From a checkpoint of a small transformer trained on Wikipedia.
Architecture: LayerNorm before each block, learned positions, biases, tied embeddings.
MLP neurons of a small language model. Each row is named by its layer, matrix (up: input weights) and neuron, and shows model dimensions 80-207. Each number is 200 + 20 x the weight over its row's rms, rounded and kept within 0 to 999.
Before each neuron's rows, "fires after" lists the tokens most often just before its 100 highest values on Wikipedia text that the model never trained on.

fires after: " d", " D", "D", " w", "d", "igital"
L8.up837,170,237,203,202,207,185,190,201,211,207,228,193,197,209,238,218,208,233,198,197,208,230,225,199,166,210,192,197,208,201,187,216,200,225,176,209,220,204,199,188,205,216,176,203,200,226,168,186,194,189,208,218,192,175,202,180,215,207,186,226,186,177,161,172,227,183,145,227,221,215,161,190,158,233,183,199,224,185,190,162,208,231,177,213,178,173,214,198,163,190,182,222,152,204,222,191,205,232,201,237,159,233,188,204,196,222,193,225,193,209,197,183,193,172,209,212,198,204,213,218,204,218,202,195,202,186,214,195

fires after: " ", "1", "2", "-", "3", "5"
L8.up27,183,203,185,180,214,186,249,161,219,166,222,183,163,187,218,199,205,179,187,179,254,222,215,180,188,182,182,216,209,191,216,209,208,183,193,196,237,209,232,186,222,228,207,218,197,168,169,197,189,168,183,197,211,213,170,188,207,243,217,190,185,208,191,201,212,166,172,214,170,226,165,209,170,205,214,187,167,202,189,189,186,213,226,187,215,187,185,180,195,186,216,220,213,212,236,189,198,192,179,201,208,185,210,171,213,222,201,214,206,186,191,192,178,222,222,206,215,145,184,236,194,167,224,198,217,186,178,177

fires after: "2", "9", "0", " the", " s"
L8.up572,223,203,192,183,187,207,222,200,174,184,228,212,205,187,175,176,198,193,225,213,160,212,205,214,186,208,195,228,189,186,184,188,173,204,149,245,188,179,211,218,205,188,194,199,203,197,187,190,218,213,207,187,217,229,199,193,220,213,199,180,213,204,174,206,217,211,160,227,185,178,190,236,172,188,218,220,188,148,197,202,232,197,182,234,231,157,186,177,209,194,202,208,208,197,207,199,221,213,194,183,217,235,203,205,165,216,235,195,177,229,167,206,198,202,226,228,193,203,232,218,196,189,214,201,180,196,199,222

fires after: " P", " V", " p", " the", "p", " sp"
L6.up452,224,237,188,144,197,204,195,214,185,199,219,196,213,182,204,180,216,218,208,232,203,177,204,205,191,170,233,200,209,205,187,214,185,204,205,168,187,214,193,203,172,229,210,214,184,213,198,177,173,197,186,185,214,189,181,211,242,208,193,217,213,233,184,209,237,196,227,179,193,193,225,185,166,197,184,166,176,165,181,188,193,194,204,251,175,189,226,200,206,201,239,214,223,196,247,203,182,208,234,186,202,195,196,185,154,201,206,210,210,195,208,220,211,238,142,150,202,215,232,160,201,190,211,228,169,228,187,201

fires after: " C", " the", " H", " G", " P"
L4.up156,221,181,232,188,196,201,197,200,182,182,191,206,224,211,193,206,219,198,184,157,196,215,170,188,226,180,197,218,213,208,200,223,198,202,207,189,247,195,199,184,206,179,202,215,225,204,204,195,178,191,188,178,199,208,178,148,215,175,192,242,214,236,177,226,181,228,192,165,193,178,231,225,195,201,193,243,204,217,185,223,202,206,185,187,173,175,202,213,200,216,215,212,188,200,243,186,224,223,141,176,216,172,178,213,235,218,197,190,194,204,198,199,170,191,191,230,196,221,207,201,209,197,211,230,206,195,220,190

fires after: " sp", "p", " p", " st", " sc", "sc"
L6.up934,211,184,199,182,198,154,229,214,200,204,209,237,175,192,214,186,210,209,192,167,217,186,188,188,196,187,203,198,219,202,199,225,241,171,200,218,205,238,175,214,166,224,236,197,215,187,170,198,206,203,172,201,187,194,222,190,248,182,229,189,207,218,185,198,193,219,188,196,212,197,226,172,201,222,198,199,209,192,197,173,223,217,212,218,236,190,204,222,159,200,194,221,209,214,230,172,214,188,221,217,181,185,198,194,187,232,190,175,189,172,175,209,186,181,199,200,202,197,218,200,176,210,216,239,200,180,254,194

fires after: "S", "B", "W", "R", " Total", "F"
L3.up65,212,251,182,203,218,215,186,222,193,200,153,186,191,216,197,213,181,171,175,253,244,173,206,170,175,227,212,201,198,204,227,196,187,192,168,180,140,212,190,181,148,198,200,226,181,176,181,176,187,176,223,211,207,208,209,214,244,195,197,216,214,175,185,184,220,209,202,195,214,205,172,263,183,209,202,188,189,223,204,206,210,208,227,218,184,226,202,202,198,208,197,179,222,208,206,204,205,234,175,202,195,148,197,214,189,191,182,187,209,179,207,175,208,179,198,167,214,180,163,178,199,203,180,195,204,191,180,242

fires after: " St", "D", " D", ".", " George"
L4.up321,190,173,210,219,197,221,176,199,207,160,212,194,182,217,172,229,209,224,224,184,188,209,219,178,186,211,153,182,214,206,199,186,219,184,213,187,250,227,184,204,236,208,189,205,186,221,184,199,175,184,215,209,180,214,171,192,215,156,229,204,179,208,225,220,233,208,191,243,185,192,198,185,190,169,203,189,198,189,221,221,197,215,161,199,187,178,197,174,237,214,208,178,192,221,210,202,245,168,202,243,182,216,172,207,204,208,198,189,199,246,197,188,185,199,173,213,177,174,193,176,168,199,229,208,170,185,191,228

fires after: " F", " B", " M", "R", " Wh", "F"
L4.up252,249,184,173,141,186,208,213,173,188,201,199,188,180,201,209,186,196,214,206,226,222,205,182,194,202,186,206,217,193,229,184,159,200,216,188,210,192,214,196,193,208,198,172,214,180,200,189,176,171,210,188,217,199,209,175,176,195,177,158,175,227,236,190,200,198,263,195,213,187,209,163,180,180,199,238,212,196,190,210,190,183,205,187,213,172,190,168,198,226,220,233,209,180,181,212,188,229,209,190,227,202,167,206,215,219,209,204,174,212,233,172,173,215,205,212,183,225,168,183,200,207,199,184,205,192,232,243,231

fires after: " to", "l", " on", " cl", "'", "cl"
L6.up216,179,217,186,203,186,226,173,184,161,216,219,193,183,204,207,180,186,231,195,207,187,224,208,221,199,229,189,199,204,202,160,216,202,240,220,183,173,197,191,218,193,215,215,215,213,206,170,190,188,216,222,171,174,201,217,185,201,174,181,196,200,181,188,232,233,198,187,216,205,180,237,213,173,189,224,190,186,197,198,207,167,206,199,178,195,173,183,206,198,207,219,207,201,201,195,198,206,217,157,182,222,220,223,187,200,214,200,177,184,187,162,193,179,228,217,201,182,169,197,209,211,207,246,202,208,169,184,146

fires after: " ", " (", "\n"
L10.up706,160,231,201,203,180,166,182,173,208,168,213,209,186,207,178,206,204,164,207,219,182,205,213,198,188,199,225,209,191,182,192,174,200,214,222,200,181,204,204,194,195,215,240,223,189,208,216,202,191,217,202,212,221,210,178,201,161,201,176,201,188,221,191,190,186,179,228,200,188,184,187,221,232,198,224,180,190,213,187,213,184,192,209,205,156,173,198,186,195,193,222,185,198,200,190,206,191,223,180,163,202,181,177,206,187,221,186,244,185,155,225,226,212,185,210,191,217,204,220,177,210,208,216,209,183,182,193,245

fires after: " to", " kn", "le"
L6.up484,165,193,167,237,177,189,194,193,209,181,195,208,188,212,202,192,164,213,240,200,206,226,205,174,172,216,183,190,210,186,202,225,181,187,208,239,201,175,203,220,191,195,225,204,241,241,198,207,214,206,207,201,197,177,201,191,228,170,200,197,221,180,193,208,222,170,211,207,201,209,206,195,182,175,178,206,197,168,216,221,199,213,186,223,226,207,189,214,181,196,183,205,214,197,176,243,210,170,208,246,214,193,174,214,181,204,205,211,207,187,173,226,150,186,214,161,204,211,200,186,204,188,228,198,208,173,217,171

fires after: " K", " C", " Ch", " D", " T", " W"
L3.up513,195,161,188,164,208,190,196,177,182,199,208,186,180,188,227,215,209,173,197,230,183,211,150,223,161,235,189,213,221,185,214,202,175,201,195,215,229,233,189,177,203,213,164,239,189,200,205,223,186,193,193,179,200,192,175,189,222,229,192,185,182,175,185,249,193,199,193,212,184,154,194,199,176,221,198,196,152,205,208,194,212,189,231,189,179,179,192,191,219,213,208,205,201,207,214,175,209,219,216,252,209,176,203,213,197,217,211,180,205,178,191,208,223,200,193,191,207,196,237,199,199,181,200,220,198,202,189,208

fires after: " ", " on", " Label"
L6.up423,226,177,185,200,189,201,193,178,192,180,173,218,204,185,203,158,234,176,226,180,200,243,216,199,176,220,215,180,240,181,212,196,242,197,188,202,205,203,221,187,204,181,224,174,203,168,178,209,215,197,202,198,191,229,198,158,189,169,156,218,171,174,195,190,192,226,194,191,199,212,200,214,193,196,200,174,187,213,177,171,202,182,159,206,199,192,199,212,192,177,259,184,211,209,209,188,192,205,239,184,179,212,196,213,207,224,184,169,190,201,206,198,200,198,236,189,192,219,217,206,194,199,208,183,184,217,221,203

fires after: " ", " the", " P", " The"
L6.up883,182,216,236,196,188,204,237,219,191,153,216,197,217,194,194,234,207,198,213,172,181,208,250,192,188,205,174,201,233,169,231,192,220,220,230,189,208,187,158,205,187,203,209,210,205,185,203,208,208,205,183,207,215,180,216,184,194,195,222,216,173,222,189,184,209,218,193,193,211,181,184,184,181,202,230,221,159,237,208,234,202,206,224,203,219,132,191,228,190,196,214,193,197,219,205,166,196,225,209,187,204,170,196,216,218,210,155,170,185,199,220,209,222,195,215,208,183,158,223,180,174,187,168,196,224,196,217,225

fires after: " M", " G", " K", " N", "M"
L6.up987,196,193,188,221,200,215,188,212,229,221,190,159,172,202,207,202,227,185,197,237,200,164,241,193,193,218,197,224,159,179,202,188,228,194,185,218,191,161,193,203,190,184,184,211,212,184,192,221,173,171,215,202,205,192,213,246,180,235,235,190,187,203,195,213,219,191,221,170,217,206,199,221,228,193,198,212,199,160,218,207,194,190,188,217,179,197,163,220,196,205,213,199,199,196,234,217,200,178,194,237,221,188,219,202,194,192,165,180,192,208,203,203,188,174,218,206,229,229,161,182,212,177,256,206,197,215,172,196

fires after: ".", "3", "4", " e", "9"
L8.up160,191,232,200,208,214,207,188,187,142,194,228,189,156,182,225,210,219,213,216,187,208,222,203,183,183,201,220,196,206,205,174,196,162,219,169,225,199,204,189,165,181,192,210,167,195,200,210,206,189,241,217,195,186,169,211,180,207,219,207,220,198,238,189,179,201,221,235,228,206,149,215,175,210,203,208,193,211,214,200,220,169,172,204,223,217,203,233,168,239,217,220,226,198,196,229,208,205,166,236,207,228,162,207,214,197,218,178,200,217,177,194,228,197,206,175,215,210,216,186,191,163,222,223,165,199,224,195,177

fires after: " (", "N", " C", "C", "E", " U"
L3.up567,220,202,207,217,159,175,233,196,182,172,184,212,203,228,205,215,236,189,192,219,181,189,165,197,207,195,225,203,176,172,163,194,210,220,203,214,195,220,246,212,195,194,238,217,191,226,212,185,186,215,184,179,180,181,186,168,195,179,173,205,191,234,180,213,184,212,177,191,237,209,176,164,211,170,214,162,217,182,158,185,178,163,185,202,239,216,164,211,218,176,214,197,186,193,201,188,187,226,230,191,199,205,158,215,194,185,201,201,148,238,186,204,215,194,204,198,203,200,208,193,243,219,194,201,202,194,216,221

fires after: " |", "y", " ", " Democratic", " Apps", "5"
L8.up787,206,183,209,161,208,216,214,185,195,185,237,209,207,224,231,214,144,201,198,216,202,182,195,207,180,206,226,190,197,217,244,209,165,208,196,209,230,215,167,219,224,185,213,220,203,230,231,160,177,166,168,215,230,182,167,202,239,229,206,214,220,210,208,175,211,186,238,238,207,214,207,243,193,188,162,185,233,197,204,218,167,202,219,178,179,144,175,159,205,195,187,228,246,190,244,194,172,195,203,186,182,183,192,187,210,189,180,227,206,172,209,208,204,205,231,189,189,214,195,178,210,162,222,227,213,203,164,216

fires after: " f", " F", " K", " C", " N", "M"
L6.up719,224,209,182,209,212,221,245,187,187,221,198,165,190,211,194,186,213,214,180,192,216,193,162,218,177,201,194,215,211,221,232,180,216,176,222,236,206,192,207,197,215,217,189,184,236,212,211,184,187,174,211,223,214,186,186,201,199,194,199,204,210,169,207,189,197,176,187,195,218,177,202,232,215,194,188,202,201,211,189,205,169,167,228,168,184,172,214,209,212,177,182,193,184,215,238,239,198,176,196,226,193,193,183,192,200,231,165,197,221,184,193,222,196,202,225,166,200,169,216,165,215,163,218,246,200,192,192,202

fires after: " at", " At", " R", "At", " "
L6.up960,208,226,183,200,227,173,192,205,200,204,196,230,221,202,215,202,151,157,189,203,187,216,157,173,187,167,202,204,212,243,181,191,199,181,178,182,218,201,216,188,200,198,207,171,222,224,188,238,229,188,213,203,196,182,178,183,208,179,216,205,203,215,177,162,201,187,202,206,218,167,167,194,225,231,170,192,199,171,208,208,228,210,175,182,214,188,215,197,204,220,181,212,188,198,208,179,218,205,200,164,202,176,218,191,212,181,186,180,186,223,200,211,203,208,194,187,169,229,207,152,209,164,231,216,168,167,139,219

fires after: " ", " al", "t", "im", "af", " inter"
L8.up522,189,180,185,183,239,172,203,187,197,160,177,215,210,206,227,208,173,200,237,208,200,190,212,227,177,190,199,167,231,216,196,185,218,230,190,235,202,190,166,205,188,242,205,186,207,195,229,201,195,214,192,235,204,241,176,185,148,211,207,230,214,186,189,194,190,163,213,211,184,229,198,189,191,192,176,162,191,186,207,185,199,198,158,173,227,193,191,166,202,201,173,172,211,172,232,210,210,211,207,248,206,173,176,205,198,184,197,204,200,179,184,201,198,185,226,163,216,216,216,206,188,212,203,194,195,203,190,143